python train.py --head_dim=64 --positions="learned" --bias="none" --init_std_qkv=0.0334 --learning_rate=0.00119 --schedule="wsd" --decay_fraction=0.792 --decay_shape="linear" --final_lr_fraction=0.1
MLP neurons of a small language model. Each row is named by its layer, matrix (down: output weights) and neuron, and shows model dimensions 0-191. Each number is 128 + 24 x the weight over its row's rms, rounded and kept within 0 to 255. Numbers have three digits each.
Before each neuron's rows, "fires before" lists the tokens most often just after its 100 highest values on Wikipedia text that the model never trained on.

fires before: " ", "---|---|---|---|"
L7.down95:091122153081140090114146122155133125130008152100138121148107140130116151129105154097144124149119144083131126104135119130135117111147115134122098103131106119112133125160105110109148129168137113135133137130090125150128103150141154124159161152144180132138112119115151100135141145115123106135124109112064121187148144127102166122147131142173131139158138156123142225138163123171128169121150126142141110118123144111138104126125125125087126148123143123145116127117139115116140124123155131089137129127124118127104058145086138113143191156140149141087114125140162123127103104111152111130

fires before: "9", "1", "2", "8"
L5.down296:156110102097117134149131172166117096096120104157172148109150150180135169125110106124121142158119087125089143145145142141143175131085115108110135123102092108143129157116150140151128180081089120087139111128130128117156132130106117085154103127165108110087088136121125113096134139146128119131095107172148094115133138114122113134097137125110130127158113091109154142135098186099123123125092128153118122128125147171137152140125165131165121107125127131116144127105101190173080137099111117129144181148142119121121152126107139144114104121103146158073143125130139131081095106115155166157

fires before: "9", "8"
L8.down576:142124089101145144118089116098119106124049160176098153152112139126157119151151121151125144130149097148147114138132160132112166094121101144140116156114119148128131151154129086130152108137111107106083140138123144177096138077124109125085134123121116104115131153115145144104121105127147162138089183115114161136125101172141155135157104132139125125158132143151135146113103140141079100141139114106108152133098137109116143106120174121169103133108143163134084122133160144097100100122208115138107109134170132132169077161116128127111121131098091115150171136132154089177134126120150112126

fires before: "\n", " the", " \""
L7.down1128:133142124101129125118128114132142115112152128127153177138130110147155106149102186120127082110138128130131126110118114121116099113156113144134119134121143099136128128111114107141164145139108146108124129098081161161137132151148125088154126125138219143108121101120130098188160123114153119179138109126140148153135135171164176131138099149159138147142117097145119141091119096144135122105153125093178101137167122140150130128152130129100089095089102114127126121130112153128126096121159122113136174140116151073185095159082097168128129126105167107088114151099124136096120126132161120155

fires before: " |", ".", "–", " ", "-", ";"
L8.down85:097148117138122189128151170129125131130120096124115127073100151121133148146181131157086150126105118123088125149105142138099091106085133132145136085174076086135134145166094152117119093135135126138065173128149139124151119170148098132099121110138118192138138154162159125160099138154096096125105112140115142098114165126156128131106121105129117110122111125108147101111134125120141123175102074139158128129148117089172109159127120170107100152124132107126164101122117173123135131146125131155169149151142100167164110141091153149134117179124116122131101140101167086160124133168130107142

fires before: "1", "2", "9", "5", "3", "6"
L13.down138:132113124100149096136170155158168156126149096142090169155107161133095133129106149145122167154187152119160150121142096123145139146095136127146149092086151137115127126127145155104124123175139142140088163094084153127148105111109127124102125167132150150164136120128131102092116089147124112115162106151171113127117135104111177110149125136128137093117118151093113182184145135106150115154143115129139109105086137148117112145116131107114127150130115150130163127125084150122110122107133143079089153135134114079108166091139113123176124128158139113115129113153158144143104097109144135135

fires before: " ", " is", " was", ","
L7.down40:152125146113104094159183082121146134129088133137142097148141168126124089126178156193163113157132108111127092162102135099095141122138126152141115130098123122133127125167098141099137110136119150115163107128112133170109139138111177160115158087146135115128157121099138156158095149163134106116170182157075112131124146169149138127133137121138138109139102132112098106126092119115152123174130143122145129096180114117113119127122114160104136154138115135129151089097088136144113105135152129120101089151124127146120119103140123108150167103109140123088104132110115095129142114106146111088

fires before: " |", ":", " (", "F", ")", "na"
L5.down169:129147110124097142151081113153138133140167124134091080086178130121109125100148158164134148145139130135101127100174135128084103102149104111127147106117116131130148129151114138090144109166152083110116149086119171144136132107154107144143147118160117094135150145130148119125123148122112132139083150124139151138076136115052093119148170132132160122156109165146082135145134138129139090106144110137191127099134140157102168149159124130144147127088092155118100139125149081167154111111136091118139060105137159104095094129116131135108113130120124132126184144119107096082141119106104134120

fires before: " |", ".", "2", "1", "0", ";"
L5.down1159:136119130125106112102129122189141124107110107141158134119108186178092136103115192145128118134114154145084119158082082148127163141155105132084126158112136140102118109114108120138118111158096129081136136131138097135123114151118134147134105142109110167116131152143147177106135130089140103126095133168136144142154153107142137143085087137137135146123095103146142143114141106104143097083152139165107091164140156100123147135189114122135134169130107107162172105107108156178104144155163103112144129114158115090109115136101168149164062117153126142102155113146109131091113113112132135142

fires before: " |", "%", ")", "0", " m", " km"
L8.down881:134130146162084124141140145086147135145179103115142152124097106124140115137159106121116150107149169137098098130141093153112109119101139125183132132118139137111147130133109116132160128123089118099160150129141065175087157128110142144159118075146101081107126163091137117178126169124094153134141114151100126151132141128132122173131103136149144181121133111178137086122158172119104118114147145156105103129111102128106117100146115126168117111099094114125107155127098118132126140097149131112117131124137130117147120087162101104127122106085138121138141165112084122134114151164166114076

fires before: "0", "8"
L8.down165:156131118102122125094094163098154108112139156157143132160180149118107147146110145154149151127207136127155150156161139136123126155144103079084131104156099120133142133082120130102132073148110118124093114139111130156113121119114130124083160130114132116139080134106134157097139134166129131111129146130111154139137123152143131098123143095102140134143148158152087124140157109111121120087179108105134172129165163107107153138105101086152107153168081138150099144143133160103142131126153120130071104102169170127115173121152116139126155135149146116135126117169130087102110124164109151078

fires before: " ", " \""
L13.down287:151138099126131103108145127122135142122054145120105138086153149105098147140140120125120073160104128130113116135113107098162106110113128111131116149131107082169097165129116109155113167181106137117138163164150146128134115105138144119119070169138134117138142126125115176132151083098149161134124122140082171153108113155089106102132113105118182157121162195155104143107099164125132150125169144102152153118141145119108135148120152144122128114112126130131126124149147156124128131124149164113130117142070077128138117164116149144077063103111157092081149106135128159104146109108141117114

fires before: "5", "4", "3", "6", "7", "8"
L13.down531:116101130105070117093150125150100152118149082110114163107129097129164137097123144124090091165144085128135170150123099164135140126086159136150119174077108137107129117137113133095163122151114101145154114128083120103153122148113134088106117141111138119129107159116150116146109128146125145117148146139149122126076161129125141126120119132105144140092159137158117146158121168154164115176130116127088181098159102160128167096144096118097159124132124136118123137176138190150096131097146130122122116128125100091109143073130141158101128160127118107150166128149144124114140134108157084156

fires before: " of", "1", "0", "2", "7"
L10.down1239:166136125167094095117125124153133124089136171147121103121127147117139080143129129132183121147167106136072145158106154123128150170130141090111125179093133120124136111159122110128108124157144137114119167100117134140101123129140144177119156095159116160089115119151077119168144191144107104126165139113133085112150166129130158189088137162112168105121110125154108128130151095117112071134105130127114106087119118099137134156153092097127152121105150139142148109115142131091115150138153150134133150124102124131110126132185084135118090154122119134126089123099127119112142110170155109079

fires before: "0", "9", " Republic", " States"
L13.down911:126132104118137092112118112138127124116114161101146129135148112125146109156112153148140135131120173173126117119085143136106129167142085141090099110130142146128170148094152108114075117136135141153162162142080113147122114166127142170125142142108085147174136098189102122132142098162134121175162122143153132107118135118115117145149130138158114123097138112144143141170158111136108079124150154175150159104095137170136095092107140139130122088124144147132106187162125129115089164150105125133144130117152109098092127118125132156119129116187131128125090104151106106132079108078152145143

fires before: ".", "9", "4", "W", "2", "N"
L10.down912:157102149139094103121126108131129135126102166123113108089128179115137086122137147182090149144097147143172106189106114112080135148097114129124165124165147148121129137147141099111102112130147122122123161102170109163089154121118146114116096128096097143136097083151134097118117176105150126117112121158156082137153118163125132106149123171116132105115166153106113117090161106127112133102145134123092125166119152084104151114171125101108129115175142147101171076154100122148151132125146128154132132111120118114135118142139154110149094125122139113095133114105097152137161130115123152162

fires before: " the", " a", " an"
L10.down966:148141111116092125099117119126134114148129108128166109054137152131099137119126142142121183143102116175172136132105117155107172145151065133124075115138117138140103114149120162119159085146115129131138114136120113123120129152124135132163115086125143127116161127094119140117145099138093141124143126134105121118091177122141228153127150127131077116149108138144109173147162164107114151105128117103124189148082130156139144112107120128164124118146137114105094112162110137112117134136081107122115144164120177117142123142131103102114139107124119136142089097083115093138120121135121180142

fires before: " ", ","
L7.down834:084122112137106094110125142128134146111113089148115125146135156155110150112126129125119119119180142104154110151109159104139136108106142160137107123078136124099140146111114076154173120123169158159170126177132134092160130109155158086122117166115116098087156140132142138163140136116125145125133102122099110160146126096121170163147157129158135146126134102143120143128130077076136121140126104153123138140140107104104123150110072149106129086171118148123134152127071117150160191122113066141123070130116103159152102099100065120104089105138110140117153112133140123148133148116141144162

fires before: " |", ";", "|", "-"
L7.down1225:164135148131084148117190148100119163143119129099140130181125171117111164189133090163176114165091074106165172149129156158157140134159138143155097127108100128117122123142126098134128153111099128101112174147126122106078116082135133158129177148111129135135109091114163131127141124148128140142147091127123129113132152118127127111109131173103119097119104089130112163154163087087118106111129052134125132120100108133126090146142158123120151098160112121114124167111125116150154122145124150095150162119136123161123105155140105149099139145122158118161117131103156132145151105139123134129

fires before: " |", "–", ".", ":"
L13.down652:088142111159153184146134121136145110121191139166165139122126099126153122134139151152156127110111099123117067127077133116160087151125132160114124145117131116089084167143135122108101121097161162142081140136089133119113141066103105077092092165153100138109142112114126125118123123124108140147112138152097139133133125115152152125123133149137166125131117085146147142115124120097117192128143122105146110140092136148108114094099110157127151130110146076125150158164084129127119087153137139145147099135133134151121128140142108121111156150109147136167100159121165179160125150114098120109

fires before: "\n", "|"
L10.down13:156122144143115129140131135133151102105147123107122130102151143135132084121114189182103117140115154149169179142135084127076123127130135135103142102156164153130113166133112079090099096123124088143136142118088116141105115103087144164105100100152117141117107137122137126165136089127148124154130108109107129094151113164151148169106099114116120151138121153125140159087101126142156124078164173132157130110159138106123176122131128118100141138122125113119186110125130110151171151124132141130139128113140106076156117116158115115099149111158136118106082151108068138084086115122155097122

fires before: " |"
L5.down552:103126097150103139109145164154170121127161131160128082156142140169131127098163147190139145137123140156133099121156144098126170108134090166121123141094124071101127161165125111121129125082105126128094116100117130115120098145147120161110124171078089179113100128139119123157105126137134141159127083051142137125134139116089117090144145077095098091123130159128140100138153122123126171100123098156175165098119138157123140157104135154125112117123129116106136164108153157135118139112130119142138120171136096126126130132123115102121150141143093140127113163123108149161100154142140117072

fires before: "|", " "
L10.down586:143096143121123133137136115146094134125139133145127142137165095145121141135132138144103118132099132151111119098131123137113158103156129167118104138114133171170116142122132143118124116130141169140128094144112139125147138143120151153097131084126116148135071105116094087118143131135101152109109171111097120126145101170174094153150134142081118132150092138122096165126140114138130099104127132130119127154112144140120154139125171094123149082125113120117136150189138137100088130174101136094166141161109123133146137111119089117123164154149073151171121079103185148096072081095127123140

fires before: " ", " the"
L5.down980:126132164125157147140112149108104117146161117127120114065128079134132127074128084207115130127157114143155120158125109121109129104099136125102158167118132102122109185120090136092114133137121130135083113117148113158137102149142128130128120097097147132134072134115153082106150146124147158097119109162168136127141107146207109114121135137083092180141095134127132114150127088145133146123121079130155146116106184124154144130125101106118133135119114119096164117108128098107168140119107109100125133122137114139115108136182113106153109128164114135146111131178133186166093130122123144104

fires before: " |"
L13.down96:153095139160090159121139118125163125120177135145107138150105151155173116132105123124121118137166095136139123112163141131167113117152116110150119125147148093123144127125120106186116106102128130134121159152121097128137113146169158142102106145126093156133131095138161120141127158124111094102142187127124157119138099071071118090139102144146140136134140156128136197121182138160113108154064122143102116143132087133146112161122116119090120167149089115129128140078087131100143112139120059112109110120133147135150141158087122156119116113131135102111154119119100138121141151115133169160

fires before: "0", "5", "4", "2", "1", "3"
L13.down732:130101140101105170117124117159148150143182107148137119175127119155128179093150087109141111075141168169116167126157137178146131112098124136163126108147145137132122080134123144140145118109097148129094118131123143147096092098106140137125150126134115147106176163123101112134160130136143091150125093110122168136135156088096119158146144139129126147120094110161084124125129141116164155114128116196107178143144077113144142111089084078121147144159142128129084155130095135124082128147128106139123096074111117091141149119084077129130135102136117158143129167121131157125123139128128162124

fires before: "″", "W", "N", "°", "4", " "
L7.down1153:180114137153171134147155136136081094131120162125131123139105140094086147101130135191066136123144104150172103136110111137151112130086131116082118131157128110106140140113108107130126127119139161110103108186153111169120110090138094125152119137115163107119068167117140136147104113172108071159156151132131165159142104109122134171141110130122122154170130147110123146128114090112182122165118119132133115141138099105154138143166110088117120115128115128097140103125104155163124141119152131130146153106123148132139128139154129089096097166158131130079148108139097131163114133139165145136

fires before: ")", "3", " |", "5", "6"
L7.down824:140104146111099140134139125087130128116140142136129123114124073162143164106119190093111133123140111117119142104089138155148132128131108108131130161140130159083148154141128081176125118103156113130143139122130084126129118152134114126105127116150140110153138138122134141152127156147115100127158171128116129086149135102125153153081151155118113137124127114093186177125142114139131134126138096150114103083093165115166116122159158144102183185167124124110150141172102129086156177104122122123098134091155122144129129153150125135138154107129134140109098145085120128101073127117137106066